{
  "d_model": 384,
  "n_kv_head": 12,
  "norm": "rmsnorm",
  "bias": "all",
  "tie_embeddings": false,
  "parallel_block": false,
  "init_std_qkv": 0.0253,
  "init_std_o": 0.00479,
  "init_std_up": 0.0253,
  "weight_decay": 0.11,
  "grad_clip": 1.0,
  "decay_fraction": 0.744,
  "batch_tokens": 32768,
  "train_tokens": 401000000
}
MLP neurons of a small language model. Each row is named by its layer, matrix (down: output weights) and neuron, and shows model dimensions 128-255. Each number is 128 + 24 x the weight over its row's rms, rounded and kept within 0 to 255. Numbers have three digits each.
A block is one neuron, or neurons of one layer that tend to fire together. After each block is what it responds to, as a language model described it from the Wikipedia text at the highest values.

L10.down552:071140120139109123163141096137167122112135165143151154063119099144121141137131154117107150144130149105098117150131163101114117132108128140122155083121122111138181154132127116135138133130124129160130161155146138127139076255093136151135117120152127128132124131121100119113168136113149141140138148104126132109087187160141156173124116129148128153118083139148114132126119116130121126135092
L10.down1518:133136124132091126136114108142160113085134184127141136090123093121135126103144144136103146131134132110079106155133148097130143154124134137121130115110133089128166137113117135122110110152144140152155141126133137104113081255111142147175120117120140128131117101127109148114135140157138143122132157112135136120067164160094158166107128123180122124102083142144127138152122120133122121127092
Description: Opening pieces of multi-token words, mostly inside proper names and titles, such as San Franc(isco), Santa Bar(bara), Philipp(ines), often right after a comma or "the".

L10.down433:110123128130143123122135122145131078106142115092152124134135131101130111124095136079094135172093103135130137132057100111132140156121095130154145113133145152133111153148105151117121128152168112122158126134132113115114146118140125129171138173098098137159126093112140113118095186164160093173123161196158133129148112123122136125130134158085109146151106155118107173127141149129110086114167
L10.down1297:126182166105103128096157146156129100120161125099143122150122129120123131169078093128118118114138135145126118142143092178162083121100129094092150080156110128195188119133159134138133129111150078125143078094090145106147153178080125136133141144112158131168146123137121114134145140130104114129141119125102123128136150106134107113133140126099155130124029118089107128119177140148128119164161
Description: Unit words and suffixes right after a number, such as m, cm, years, ordinal th/rd; also by after directed or produced.

L4.down61:114128165081139136148101128171153168127111104101122115140136103078119138160122131127133123129161118137155180116124108160161126140124123110116139124150101069153097091081167154110102094106122126090063131149126176116170145115142118133117157117102102129123180147144125122136102101130126140138106158125165146104135143126141115132128122181132141134129105106140125108135139094103140130121116
L4.down267:108165137108117103201121151115160144139105116132148109135069120091107151152146133124107159137158072121146169099131156138161135156141143104126128137141097056157098146145110159135110067103124151129134142149162135138140137174091126150140184109124094158133115094153143116143092125109087177179101136137161146108138112128123108075134087127138151135110122117147125097142124115110133109158097
L4.down1230:116150136061110144097102121177148140105117118121154136131152203129112135114141180134118103141135131121134167110152103119087122129142115123150089111109095132165185134112173115102132131109079102118123160126169147126180122107144127106131137111124092106123138129143125144132109132101108135145130155131166117132135133095141094171092190151163132120091109121154104119129140148130117123128113
L4.down1391:126134137109096134151182152147113134172113126155140096127133129122140178122119100086132111146121092158125104086099143161128106135105141091093117156158144086129146104141148144189174134136137131118127075133080160144123143109114141106106124114125129104163130157122122128123154156124120146112099148156092138119129151122134143109152135122128133134198110132137167087074108116069154121134139
Description: Opening piece of a common content word in mid-sentence expository prose, often split words or compound first halves: inter, commun, born, product.

L4.down42:140127133122139126131135130124137128161136115125130131103115119143155141124126139096116111074107154125130105127099117100163152112134140180147136174156145117134113123129109143127109112133154139148139137128135130136146144191090130128106122129135137147137136136156082128087153136110109146124160116144168109120127153109142118168155120152109170161141169102125142120146097134115159108107150
L4.down94:100136086125124106144108109105157117097161142103145149126139143098144112166150146116177110120194076124121141122115118108125076163157103114142121113133150138135091146142114113109116128136092151132143121146145139155117118118087131112131100141083066137116089119130153144134139113102177153123112115151133127146120108106115105133167121153125147154140149164092146172106168113091124142113122
L4.down414:128138138088128120123120112122119102148151173123157148095156128137116127136089071113144144141131109124121114139101106129128142156135132111121125135110108149140128151111140127105150075118165091142122089130152149136143140094117149120142059128135122093101109095127132111081122148133108150143101109117145134120131085125141099144078095166125181163136111160096101109120110117097145144174139
L4.down1124:167147108102143135120167135126156129155190170133162103095138135142180128128132087117149108107152076105116158109142120094172071140169116135128138146178118085157128139108134150043145093139145133137113151148159148136137123142107150108125095096110119115135118130129113095104164091160101147123112132135104108119116092099138139106148087097111136170099158174090162152112117102142149148120143
Description: Tokens right after a completed subject or value: verbs after subject nouns (has, is, have), table row-ending pipes, section == and units (cm, °).

L10.down197:086114120180167146110162134102078145170109093166128139094106132136135117108138060134156128106097119141100113157062114116107116102146125133158164133144124147138115101098138136096139088092134157134144110134104104151116161218121120137103117128129149139093127107124142108117101128129131113095157102174075103158216090089158131113120119156106142108168128115128168140147071123148120126155187
L10.down1525:098140110130174144123133126122099161167129117157124141120111143092148112133158092138147118113102120124104115143054113130119120095115113136134122143137129111153110109115154141114139103080140134113143125109115107162119154173088123146086119101163149170055133130133130115113095118142113126108119095172085135165212089094144065099145100143137149120138195118115134138156056112133123109141177
Description: First subword piece of a longer word split into several tokens, often a noun or name after of/the, such as stat(utes), comp(arisons), Sal(ou).

L2.down93:109125127153108149133074122120080126143104126113102118111120126094111125087117102136159153128114137114108122160129083107136088095135104156131120147165111095124095152143134156161160088140107144178115141138155120137138108133176123082130137167129157099111087085130115103119112101137160092106152119064158139169117103104120103124130133099136128141140148116130118127085112112158152127110143
L2.down694:156101138115118100139146136100157094171108119168123117172132127149097160113166124111117145132136098143149127117156141103110142159100145087133135124115122116149135146108107147146111147144151090108155130109112137096088132056168104138073144143139121146104098108118123139122128140141123109133149122120122117127088184125151152120067123114122098206089124114114137105153187076151123103163104
L2.down920:195121157127090139122112135073069117120098118168114139137170147150132148110150166110145109109146093146125134128170151120120162147103154098100140118155113125154160126116113125124124136137151143168131163114102147102126105132169146175094135123153149136142097101134123115154126150132140107138152160165151171098124157154128164139057140123102083161125077126101137114108143148158100133150133
L2.down1040:101151071128094139117086134148108062105159160119112141130155104139136126115119127083115133122153124118137082118115081115132125155134136118131107103143144165155133152172092124132115103162129099119115092124111134132137088183161119122142100146096099130145089092133103106136117131135139167149114129166168168124128111094118146156109120137127104153102114152139097126092152107165139134132099
L2.down1202:114115133129064108138096104131132103073142144105107129066163105147121148129125178138116122121131128104116123120176135127138117156127153105114117113109126108117136138144126135172122172170137118136147167108130159101147095198194131180167132123122131090155156134122110179113135122106120135138150163095135152084101144158100172178113127101145121135078103150150125124115195111096138143123090
L2.down1375:072115119106133103124103122120119084112202144101108121141148113103117139130119125159101133128157117120091132165121142125140119175154189122126145100109131152134122126205093134129115094161131124151154148121122132168145100106161108073098153139069127107102121143135157156115103140142118065167125135151180154127081141140133120137168138090129103152131122129203137127077112099162138118118112
L2.down1411:092120151121083098134085102125136131093144193116070116104174102103134165087140113119101115126133117072093103129129151134145136135137139125117087117129116095122146180149104128144130141155137109114156139084153163103146100138175133168124148115106143094127112127123118116146151104125112125125093170107140155101082130121118148141143130110157121135065116163163125095118185114132116138101096
L2.down1515:104120109139093055164091102113144082085147139122146157117187140106124184095148146135104116143120108155094114139133168120120133124121137108121130118135134103079152134166117160132128125149139131162136137124139152113126090114154151176157128119118131127137156144122116156096109134104096144132146137118128143123142143134176164171109133092124128152111116161132131081085174092111172130132091
Description: Diffuse, mostly tokens completing a word (whe-ther, Phys-ical, languor-ous, improv-ement) or mid-sentence function words (her, also, as, his); no clear shared context.

L10.down307:094134124113108155169137133141178149131134095100077104137139106158131107165154150125123122149149137149120133141121133160139098149112122078142096103164133158082109107118133138136124178126155105138144137112127119146132165112128131108102102127137097116126144142151144084154150128111091110097117123142148144123142086098113130108158126124123125155116098112127131110134110137137121122138074
L10.down1533:107142147129128148166122172120152167145116125128131111135120061130159124106145101069124095133116101092111119096132152143172138150128117164123103132145154133110096111105189122160126140108104125112106064091139125144128101157132146111140133175174108147119154113170139112144121138101129122097149125103122155140119128134143130154162111092114159152092129108120121119101129111091116086130125
Description: Opening pieces of a finite verb right after its subject (noun, name, pronoun, who), before endings like -ed/-s: prov(ides), sugg(ested), foc(used).

L2.down253:129122146121094110193151155117137157140185141159085116129143126097116121133140103126147095121132117120105134148098155140125119128100137107164119138113082140117128131133116119108154102150107127102136177054159147179112112148119146117116136142090113124111122175148155166081150112138115089129112125164110123113131082116119141096111136122158134109148141113115117110104126124118130166131102
L2.down398:132067111141166076046170122101129144144139105134072121144127188131115129130122136086159128137107157183086164078117143109149147145113108092113107157148138144128129102166122138104165157107133142124086119131137156094097178116081124152125172157138110143159136155159092133137139098096121105131113127154141121125113138113120127128103173156093142119099161119110135125178134124124096117106082
L2.down813:113110143084112077109126174190109160154121119186143115149125123088105082154124136115171109130163175123129125125122144085166119120215107160133120137120125161119121133117136152166161114135126137119138117107143142132099092109151134056140118143102153155060107108136115160146126135110157117110114154074105142125127140141100140090108130159099132127141092129119110109147083087076162121165168
L2.down1003:113148101168138141133112159147121139130152154172140095086127116144139146147119137127164108137107151115126140079158119121118130119160145172149135158128104131149116149188167148137138150142088142118137150166117101163131148214086121094106114109146150160048147170147114162082156118121065088138123157091077135132123124131153126102130151167150150103126094137106183122160151133146153125118139
L2.down1057:131151138143156183124074075155172064139134138096112123172119151108133152121130065189086085128141113134118160093142133160121129130089157119131149118132127131116179137138165118103148098130107121140136156119089137149143101115117111121139141127111128125147085098142096104116134122164122113127144164142122158150155124118143119142110137128139093113138164114132152137089102101135122110106117
L2.down1179:116140152113176149131117153201157112127134126153123117135129074103129119106126106135108146137142103132127151104113147099146149122094151129162120138137116129105140115188147120150143123163064135101144145098104128117133107160099117104113146160146164135100101145115116140130152138130144132115112150115119162136134141123162145112139109151101130094103122121114151125098110110083112139108117
L2.down1367:095124120138151109107128131129114121129098086122120130116109123137124128129125137085161148118191113136168170161118145126142144140077146160148148138157115143095095096140101119139126120125119150156138101102126093185129099145150107165109148121130205115103142095133141107131132101161125085151134155108119132132118123141136138054155106135110103104141128114162183131084150104070108151101159
L2.down1458:114160129128161133147148118147164109151109162134090165153117150112158090138105173159133109117207142128102136144115155165145141138070131101124114133151125086156153120122129148133177089152108113095147107115120133117151165118104123126145158169134146112132079129164128119127144136146121100108132128122113146166183127124097133120130119129140116165134152163151124087166148125107106146114140
Description: Opening pieces of words split into several tokens, often after "the" or in tables and lists, such as ext(reme), mod(els), Ven(ue), post(ponement).

L2.down16:073134193156106128156156123132124126162128074138130143149139116148111135126113133131112150115094105135139098111117148140171167126117163165149102105103106150134173138090083130156146101151130125089120157159095165137126153117166136129124097131118154119140152123150136113133122107134134143133128113136119122102160136114117145153105089119143148109164105120129130111111122125101129115148137
L2.down417:143134135067118118111114121114144178160119115132099122118145122113130115144123127110120133136144109108124136101132110142146089138121104111132132130124105137120099116116119121094132165130123057126143095125116135112137131208129120087110151118148111163109147132148120109123113104106083122153116141132121139148176088092126110119158092143146122095132141117106103105109172130106118118176145
L2.down582:127153093122136092144127134154124178136143077143131151170093137099146150089145115127093133145140071124109106143126131127143150142110159121131132161135174120112143124115121118120138135136138150150162156113163146127154135077126120098105108081112095108134112118156124122122116081123091127113102146179131148133114162109081143058154159074158133129159115148168129108153136062134142178147118
L2.down587:119163123153145115142089130133135127079101061142126112127133128177158092102140116115098116128130156173080089132134135158142124133093087152161099154134158090116081105097120155141169166165124182087191164111161115127108139100128145106141103114106138162128085133140140138137115093139099113103102086144128143084139151121104138146160129155136123134165146120147142110105115150145097143129086
L2.down666:078090125106146117117113133159088106103149125100108130168128134112118120132149146102142106129161095134111172104125119164102121090144136151140083169197109112123142084121131124137122130138165102136182153159174122086113118082152106115163110116111139104133163146115105098120148141091134104136135133066135109117127119144146135127159130151136115145134122158109123135119112137120181120133122
L2.down1059:144117131108136141173090155133122118081150075108100139132155137147130109114171121141100125124170131098128127162128142083082110138099085143117120135134110103114109161106120133119156123122113124112143123116165134103166130153178179132133099131145148116124114109145134091113116111149110181112114065118145149118137135129097113135133106129107116093142135122077119124122123124116152106142114
L2.down1200:153127141068171074121031126145109144152119094055114132167130149145141152120119128120138120164144118104127087168136129121127164128113125110146131119156120094073120136102155133104159135164135139133110110116116103094133124139131147121107144132110153137096065141135138139117119103140084136099143112118140100136148128131113124105175134148135107135127143131125115122146148097134105116145140
L2.down1376:150128135132173143135146182159177170092123106103148135146150138136177130119105138143145135110140093140188122149101133126137141133091144147116110158145114171147115129118085155161118122127151161118133099148174123078131189151129129138127145147134121155110099049123156125113093150113081185084105090117150161110136139152146170143154121149141149157119134119127151141118136118092115073140143
Description: Mainly the noun "birth" (give birth, date of birth, birth record), plus family and home words like her, son, father, married, household.

L2.down313:145120091087154108146150123107142118100154138162114114170145163162159110160135142092133118157182140145133149192074187132123123145160143133152098071090138133120102125168095152135143128167119101121116125124153125150142105141127175095139108147100149123055123153100189152136158154125158132071144114145184069139132091119097131121140123079142103132135125101132121088119163144104160117133083
L2.down351:123093153142147098164152152128087138165100107138139082176107131132106139156176138129159152120143126136107157111120108141103105149066129113110126143098148183103133128142127110132132095130132159157108201135145153140129160127093129150098108179139105115126125114151106146119105141132140155127120116128152165114105145093130133091111093151139154114109146107166129142091142121103177104151104
L2.down486:095127127108160121141112151146173146122126115143169108114171136124124179136142138170124140135168168099104154121101099106145154154101141174132132103100130131131155110096124111070125137181145143138136112156098115152124152120185114088116122124133147100128139100134127118131121080137090112119117140121135151112174130079049130095112149129132122126153132126150097164185115132118148057113113
L2.down536:100125157083168131158124094120129170094127116090150103131154125127093136108130136114114152112126123138177116168143099130112118126146113127160175137126104142138147151120123069078113175172187159094102150131144072149125118109119139138134142123126126131102159138146109160113128083173104151092123105116159131140108132134135140146130154115100165156128119112118095127139130124152119113122139
L2.down625:141175131083072128130126175084132066154147167116108127106118125112124145141135070122160109123139149115112148131074153109126112129109149130099096077089104092132140132137106130125121116163171141081128122121128151112112137132150126124161132110134132110133108111151149122190117136122159112098125116126121145106145096110131121140113131159142128124116150148152110131115137126109147113071103
L2.down931:173119164066146147124109128113135139117121123090155074121131132122144139130128144097107111108118110093180097134144119127150118102132107114163173103100128134113138177097106097089121146164147149071115162069132094132187159153128160121102104055129111117097103143135127137178104115122121150116122150114142094110126137164104125154145123075133135129106152135164130138175137141145117084114115
L2.down1406:169116149108139150130105141152135127134156122116102092101134121134170141104142168079106147108085107067146102150148110135131108150138111127102137131098129140140095134120093135114165175152130125120155134128130131130109130193140141161119151119151112173123141141113149119121118133146108187117123117170146094139158156115157156165144110128073132129109128109135122141121107088138122124131139
L2.down1441:118109114112151134138127119122143170081167151133137152131157104149108150108123174132134142126126166153121139120152135155176128127168112130155145148117149109103130117103135138101121131117134147139101113153107133137154122106129085040093110128073116134134156179099113148120135104133107109103127142120116119151147175102076108183128144149093051133148097142111124146165160117154051122103141
Description: Mostly the quantifier "some" before a noun or "of" (some speculation, some 40 km, Some claimed), plus mid-word pieces like ar-ms, t-rib-es, Rail-road.

L2.down169:165139140103129129112141094164132133067127089110149082114114133132104074141139142123143119138115124110088119148164114106102126113151185101129168136108121127142129128149131143108158137128083136079146138099076179160151169164121178129078133091143168147111116137145129177096124090131069094129105131156153132127150129088137118160112156129151109103135116131105102100122119128156124141112155
L2.down580:139130170099137107156126132151107166143115094107150111140164154127137154123138135113145147128102095123141124125133139098139152098093109171151114157098119110110100111111109159085168142133128110109108128131135127115182148175167148143118133120143079145154158148101149129086125121103116151132081133154162111129152114118142080136111081140117117115163150109086115134122153118103162130170132
L2.down616:123154180123134120115125164123119144185151116111093129156126122139111099117113152110133104130121137160117140155133143116110176122125148147109146149135123120104098153103102135146124122156174104144087140129122140125143197126162163066119162117061095105167083088133105126090146136112142128081117123107148092131114142117125068087144098145111154131153146153089113119136140166129143115105119
L2.down883:124141132138177121105156152133162159173159119158106141111104150107131130155098127118180127156112133107150154099119141153146138133118114161134106141107162095125103095127153155095155155136138135097092075130109142136115160206124126101096135131108141142108119147142137101120153093140116118112139119184109099133184083070137125080148143167120124107168156102116162119132124129118155156162134
L2.down1134:137110088115098099172155153182144166112176109113131125117093165137136118159134166200147114162151103126102143190098131126164134130117103150107094126136120137153121109086132128182142092136166119126143171153144114175173162148128111095133149135124103109146145135136118140092101134103083138132084151128111129129153165140152102151089114173118121155200087160156125098146154115146099149144155
L2.down1164:117124108105155093140124107125130119150133111163126127166103157127130176123071118143167157133145126149135151101128174146137171148146148096085171189100147138164157151117120111132115156123128123120134124115122149100085123127128152151120109133121116132115140137119110188190130148116134141099112150154074125114124120085119100123162145145090144127099118110148109151137165124131129111114128
L2.down1330:123091163131132094162140177095129066138150151119113151150118151133165142121132153167139081091159097156158180074118158137130182113136120090141101141132105127138145094109113094127151120146140136144111124095144105078140124121134121129118140151154123164140129113154154118167091150104116082143107117146102152088157132132160136159140164133116120160128099133127149129177149119170120166150094
L2.down1447:130104130111172132141125135149141078102140142127116128122133180090145102176158129158145154135092134096131125110122126146143133120104099139147132113130163096146131111070097129103116058179142138097127139087168154156125140149117137100103148137093122126119122149114104162113149127101110115150139115181095110107148110085112116134148121153128145135103130156125131124172151136154160159115107
Description: Word-initial pieces or short stems that take a predictable ending, like old(er), hous(es/ing), earn(ed), neigh(borhood); also nouns after the/his such as contract, show, fund, career.

L2.down76:145129108153150125139127108154132125126134109138142115145142144154136155149157161116122100129128173202155092112160133173091170140188155097154150156106142165106129104161126159094114134133112145120131176143112126098119116072159130117118128094159164137110121101115130136093134132087136124144107123152142108098125093118099108159100142117179147109117144133151123110166150178149165127116085
L2.down389:109104152127144181141123121144087152145160131088128112112183152137147113133132159090130110125096138118132118134123121138133180114141098141134104112121152156125108138123090126086143140152099115121115115152142142107142100145143125078096125139144096127155155159111138101106162132081121153128120118139151127103146128096127099161122120125133140145135121105079128140115160131068149148168129
L2.down462:157128118123138181128107134134132130150134190117138102133133164151087105156083114118117174145143125159170125127161103117107167098161151127157122113072125109130152098166127123105109105143128122141090160138153145143094092125132110085102109131175151121154175158146110103131148151085148102131096108092137062116141040141151107145129116102146122104123119126136116148118141192125134104129133
L2.down918:109115112136123126181103155082146128159102165143145125143134144126142140122132113154121083133101127140173117119131072185105157142169110098138113102131090134119127093097149112125117155112114121112119112139147142133105086088127129178146121134136112101139174138131146163107123117146157110152131137097181126159108089086114129108151091103106122109148129083122181137095111187137148139149127
L2.down1030:111128110102132106137125152090109107191134118139114131191117164162079140104154158141102136108095145148155118091132152087096144162152146123155131197112121182097131102106177107128164135132136161137139121059134127137127138085175092129156150134139077094135123113141155133110118116127159088092087135093132109131113162147150092084166083137154165109142095151127131130096151147155132140108135
L2.down1248:193139121129121115119122124149132116149109151136134114150127132137109100140105189162084143155103128143159128135119108136115119151175130108133101136099104126118119160123105113114106112117129134114099126116144186100127116105139091127136128127144114154115101196141134086087139157128137080128098139088111088107126114145162148111115083128097176103089119147123120112124150142164117103141143
L2.down1301:105134146090136131115132119135112140152116116189083109163149143118122092117092114134112119102062128115144132107105157109111163133156114147149142096146126131130090129131123123108168136141155102079127118108117109121152137081138123109084137114134128124129163121096126090133133193127168054130086163105111095156127102125148117096130076115133158112130132147105153087125130148124099103093116
L2.down1307:165143169094139140139130132134127140108091130101119151124170161145123135103122158118113095165116122116138113140151093122136180107133136106162110106196122097147140167159154127100191128133124146132129132158118142128145106148111116139133140134139149129113127146131128111108100113117102175139104117116128088119161151107109079140121114120130148128145105151126114121103150127116122130161109
Description: The opening token of a proper name or word that may continue, mostly first names in cast, credit and roster lists (Alex, Jer, Jon), sometimes other words (San, Hot).

L4.down382:153084119097139106116137126146157131127118113152141154140125116138144137157148153139153131100134119169121113128155125080155153105119114146126180163187097106120121097125141118142123109128123112109149118103142134082142138119153152109145163117148143117123166163127142103070154177088138128173113138142177145137133077152123145151180099122109145113097092131138091116119127122113170121102124
L4.down674:108053129135122102094136122166135118131085124123102113191145116110085131137143139133080122130123143130143109091122116130150153121142120156148090126205102131127118120091149136117136104099126162059124147183143091123143127103136125171138206111114094139151197122123076092102132144128135159147124103104138101128115172127154123137074178124102140104145134111153156102083153140113142129102101
L4.down801:158129135098125126119115083184128109082125114090145120141108162113122160145131111080113108162160131100115110131149105161115195135113144116094148121123133137157166128140148117137152092134114121126112150142096167104113112109129136153138095154110136122138068127110135119062126116104120113132125118121156169127155124126107165141064153157093089120086105163110115148152145107103153125106111
L4.down1497:142169132078159127093137134129166141108150140113215118115146140164106136116145153124126091128166107066107133092113132118145145150152132100138159137089163122101150115164113142119112151132107122189165107128100133131171154081150131146128127125104157093123093118140154121133159153144120084119132119140142130131147158143105152124109141136118159173121084147108156133159148132116126140147071
Description: Word pieces or name words in tables and sports/biography text whose continuation is fixed, e.g. reb(ounds), Portug(uesa), Fighting Irish, Major(ity).

L10.down409:126131110162178133114107130156161118142134074113119133115122169110101184145136141145093130101078150164121087143089112104152130108110169184160158151174148156111114112104160127122103099101142158134120155111127078132129112108097172111142116105110122165092125109152119119109130103109105159062146141086110129101152116052162089113128143169113138154107141123108122137181181130124078120117161
L10.down795:085096083099171083114137115123094145142116119192146127101141131191109157110156082133147115126074118136130098112079125145131115115125111141165124154146175150139137075112128124149153122098150155109146150111116109145102136133112122100079133133114120143064107138141111138117142123163129085091106119161130115134163110124170101160101097152125104184150106108099148157188127128149111120123149
Description: Second fragment after a capital or lowercase P (Pod-cast, Pod-iatrist, Put-in, pick-s), or the opening piece of a compound after "the" or "a" (post-erior, guitar-ist, treat-ment).

L4.down230:137145116099116143101140144115136147114121121127117112144096115101096114143138123104113052119073152127112093117111125112084122087140130127134125091127121148132117136139090137106110131144167136118144139147163180154090128091141142119156117108160180152143119087143146148174148148153112083090129136145121130162169144134105112126134099109129145145087147091116142127136117158151142069132128
L4.down425:116130103155122132112156096157118133082152153140100142125129146135143132115167133107132136102102164122122131111121166127157114112132084136099149138115109132156115140133070128140137160105082113122155121119125121142128113159091065077126082155118117135141130102122163146180142161098150137118154122126143130099130103131121097136137156096169132151101124108145126145125118132087087132148144
L4.down615:112102150111106095179144137159114151124134119123096144149126080179112084091085139167163080162146143134128134132115111094142108126120135105145116148130169163157166111151099125133149126123112110086088119115185121141144150149120129166141113194108132162107066135141135151123127148102116094120148148117132111135117141147130128125122082161116151104146155092092170136143145141128119141119126
L4.down1098:158126135164135164104153170127134135138107161161140130138093115106134153123104102143122081152096147161098118126112124110112098107146144133129082094144171133150122129130114139127110133092102153097135108180154113136122097116110091099154087125116154137112113109142120152158110127168117098119147134113102160151171150132096070153150157133151177143098175131121122091086082134162087106084119
Description: Fires on standard Wikipedia-biography cues: career verbs after a subject (played, died, directed), section-heading words (Discography, Certifications, Career statistics), and table headers like Pld.

L2.down172:132141131114130122167115098128119139111153113155143113132099122121106127158135069113127143112125171180142109118120158165120168147107121081105118103149077143122126173156166129158130150144146110131129140154128138089122157143091121131130137140126155095150098153159111120127114129141111129106107123149109129136107132125101147127078119118115133157088095142129147158159146129087125119149110
L2.down489:142089137119130121127132118123134130138101106159117098058120132114093127129125128111128130113123120156106094109137124109120108098134105155092139130162141134133093112107114124128125158075131142101160128118151095107116116124120120101163102114107109142117186106135179101095186147144121112161115144131086131158140094115119134111155140120132146132107085102170125107107131114121122092091147
L2.down670:150123131164113161153136133110167140171096090127106158093161174131115114122096125202168134109084127131141124096144104121114134104179114162114117141137124098104109108083114127136125087172106152137117118148173153097092138146117118086172135089102172122138161136150141138120109124130112174134142135118116158138122114117158113149132122134155172121152134090129134081113152136095148162135148
L2.down812:138106061104129136181109098182106149110146152114165111153122114131107113142191128102145114156137134134140149172137092134114142092125101140116096128138145144122176108081129134108114063132129104152122133138140096108117129109155114087153118140139113133127148144123146136114131169097143115173105121155136114133101155096115164058143138112107124131154122123114115136132138109122129147152141
L2.down829:209125141106152117201106114151174115125116116127111108063098131095072148151125129090131124126136137126159133131135132111103084154142134126111166120129093112188086126134180118124141144145164140121136130123160095167168121203116151133126129122114137144126130131119127137166129134157154124168124126101132136082145122115115135106159107158118081162112106093143126124095095179136117173130105
L2.down1029:139094179109123172144111147122098154176101084137105136127125131150147140134126152119135142117109159117131118118114166126142135125137136166106131120125075119137136120127151112099159144132141133100134136153094140111188137167145106117076113117114083133195187145119184101097183116115144150119072103135126098102145115085133110155121099108118142116107123129113120134122142120123145121158107
L2.down1104:120101161149118117093085141136082117106099100152117097161098136142116107126105120143145117135136118127110128094125123149151116102106118113115128169141119126087129123117120124111105136095122109150128106106130133157141152121135141104121109128100121135094114177127152063086159094096115135145105093115134140166128167126106107106154094110135165120140125137133122131150105091148106133112116
L2.down1287:116150126141145075139094123115126159107112126137130111164122134145142105088152124080130119086140096152106132130140145130124140093115126129173136156110135085137131105119141110129119100149153149149163125100176103096175136051158081079136126142109153161106097122144148107106146100105132100148120104127093110170127120147103112123136138142140103165148081161151128153144127175133111156101153
Description: The word guitar in music writing, after a modifier or in band credits (electric guitar, lead guitar, Mark Sloan – guitar), plus weak scattered nouns.

L4.down392:132138119149140116158122149123130156106177142107124144096133110142133146129140162068158095117112102135124095076123128146110126122155108101155121098100196131116151115109128137131163139152112131146137127178122101094132133073138098122136141136135124120173117127145129106080129098125122145162136137113127130125142157122076141123174154100116123146114085138130138118133151109175179129111112
L4.down763:137161116141121123167117167150102170092195182116129140137173127100086088138108157116102086137146111126090155127117116120123139149119123123154116102191121123105121106147132130119134140111128120151138128150141102166137107067133159120148135109098122127164140145108099120120116088117141098144129148110122143078143112124109131090149117084133129146166114113185178128136147113140100180126127
L4.down919:089133138122124088108157176160129172121111133135135108130129149132110148133120148134143138101135164151142124115131159149138144157128111144105172094147091113137134135097151159124145103125070133142191126123069110133145176098150143183137110100149182141112156134081127154121155132149145129166103172115095123115127113111102131112146105083098132136166134079125130144148189125140105105092124
L4.down1048:146181124135155144137117082136150130123167143119121162112124135127120120136117142135137157100083125109116130155142122100059138114159114102129124137080142137122103153141145104111146172146097113124139117160133094147086087153128107117131096168103100121158140133111122131122187098148127161117153135147124127173148128124122106129153157168162127167119134112136109132142141162133151094094119
Description: Opening pieces of words split into several tokens, such as civil(ians), Med(ia), s(enator), inj(ured), mostly in formal Wikipedia prose; also plain function words like more, with and every.

L10.down90:136100145143158138114110141142136144130083117112124112030126134129083114131138117125137115160127105134109100123112165154108192106107129144130127135139137122135138108116122132118112122136129143116129141112119114136134138248104137148110132150135146115124143096112145116104111107126130119101115138128110104151180117108139113124116151134135116134107147132122134119131105136136126139124157
L10.down1006:119113113135146109136126131116131129130107109146149125005122135128083115135140120134126117145128138140092089149076122135114161116112128154144141140145111156120144112123120143123127085120136142164140153134100123121126119255112105124105125126157129154121116098116124097123132111128137120103125113136108131131181144082143119132115115146137140141108135125120125115164091139162133121131119
Description: Sentence-ending periods (often followed by a paragraph break) across varied articles, plus the leading pipe that opens a new table row, like "years." and "|\n|".

L4.down1139:128124134105108122111152127089133147117111110099116128098128118118119127089092132119115130138132131147156131160136117119119140121164141126132117147094093169093113139157129139092125144155120089148131147145150124131110104111144124136138112133079143116108113117140144166141106160112127124082138158151156145125164128135122118132111113102162102128098146114115152155077125132118143111143139
L4.down1341:151136148112139109100133116167147154165148129117122097109135145109152138141151099115144103152119101134126113143125106137105111126096068132128141127147143098130099106130162143144134143113076080122105078145107117127123135149141130107095151111100092142109130129088159112122149122136158123089101137147093150115118089122132118122124125180092164138137139104094121157132115149115102135117140
L4.down1365:089151170093142126163130143151126118138127144133151109100150152130106137142110144106162111122147070129105175122129106109170148123103131158127165120121072128142127128095127155138158106145167140129142119119109095125109130098120139082100120127130113113133150107154120108117089114113140128112074105080114147128151109144132131086144124191149141087127128195138133069112139162108137132141119
L4.down1462:132157116147121128104142151174166103119136170136172139106111097142138092138122108120145114139131134115110141139138127084136145101091131135096170121123132147092139110142151151136183100132116144172159148144147110160122103075081175107150112105128156114117121077119137149142133101160170120128165127101116135150166123141104126123115124160083126122146082150115123094122080125139102111115147
Description: First subword piece of a word beginning a new phrase in geography and place articles, such as res(iding), hous(ing), jud(ge), ren(amed), fac(ade).

L4.down57:135136132140118148186128145150132115138098110189127136082113134136065113132153137144143128138129111096124129120127121106101076142144150103128106176146108089152039120131168109148149100138124165138173109146084156121107110130108153144159138151101144136122142087122122120130136135152164155170144124139117136115128108119117111134133089134115139097140169105061120114146122109138146128102119
L4.down251:113160112122133088142137194104129107117145096153159156147119126084117170128133141183179124097161132142147141138140136081142145103132124136135138141065081112121059144134119147056096115145141165093116140099094192124169133128146116089135121106121077115131136143129125141111126130114151143110127126118152119100120138139145111137133144119124159144134132134130130137151141117157113117124145
L4.down389:138092163119146124163153117141159112134101126168097092107115158117107127101082142090170115155152099144105100119148129102119108131100113174119110160157078093089087118096103130118160136146145152108096071129077160143174131127195121116121123115115118130115103136122103090110170115124113154109121149150145125140123085120130120127165091151098120128159102145125149133133151111099139133122128
L4.down1161:141088132129137161154132102159134173138085105133108117099135141108093129130126156119114172123113148129053128137156104153113142121048138133132179171148098116086124117106137120126163162136097150097056139119108115112135118146187108097102101156133135112150107141147147101110147115087068106107126136127078157119140119108130093105158143168116116153123136119140143129108159085123109150122144
Description: Nouns and verbs about domestic or personal life in biographies and census text, such as household, died, married, life, plus assorted word fragments like quad, ile.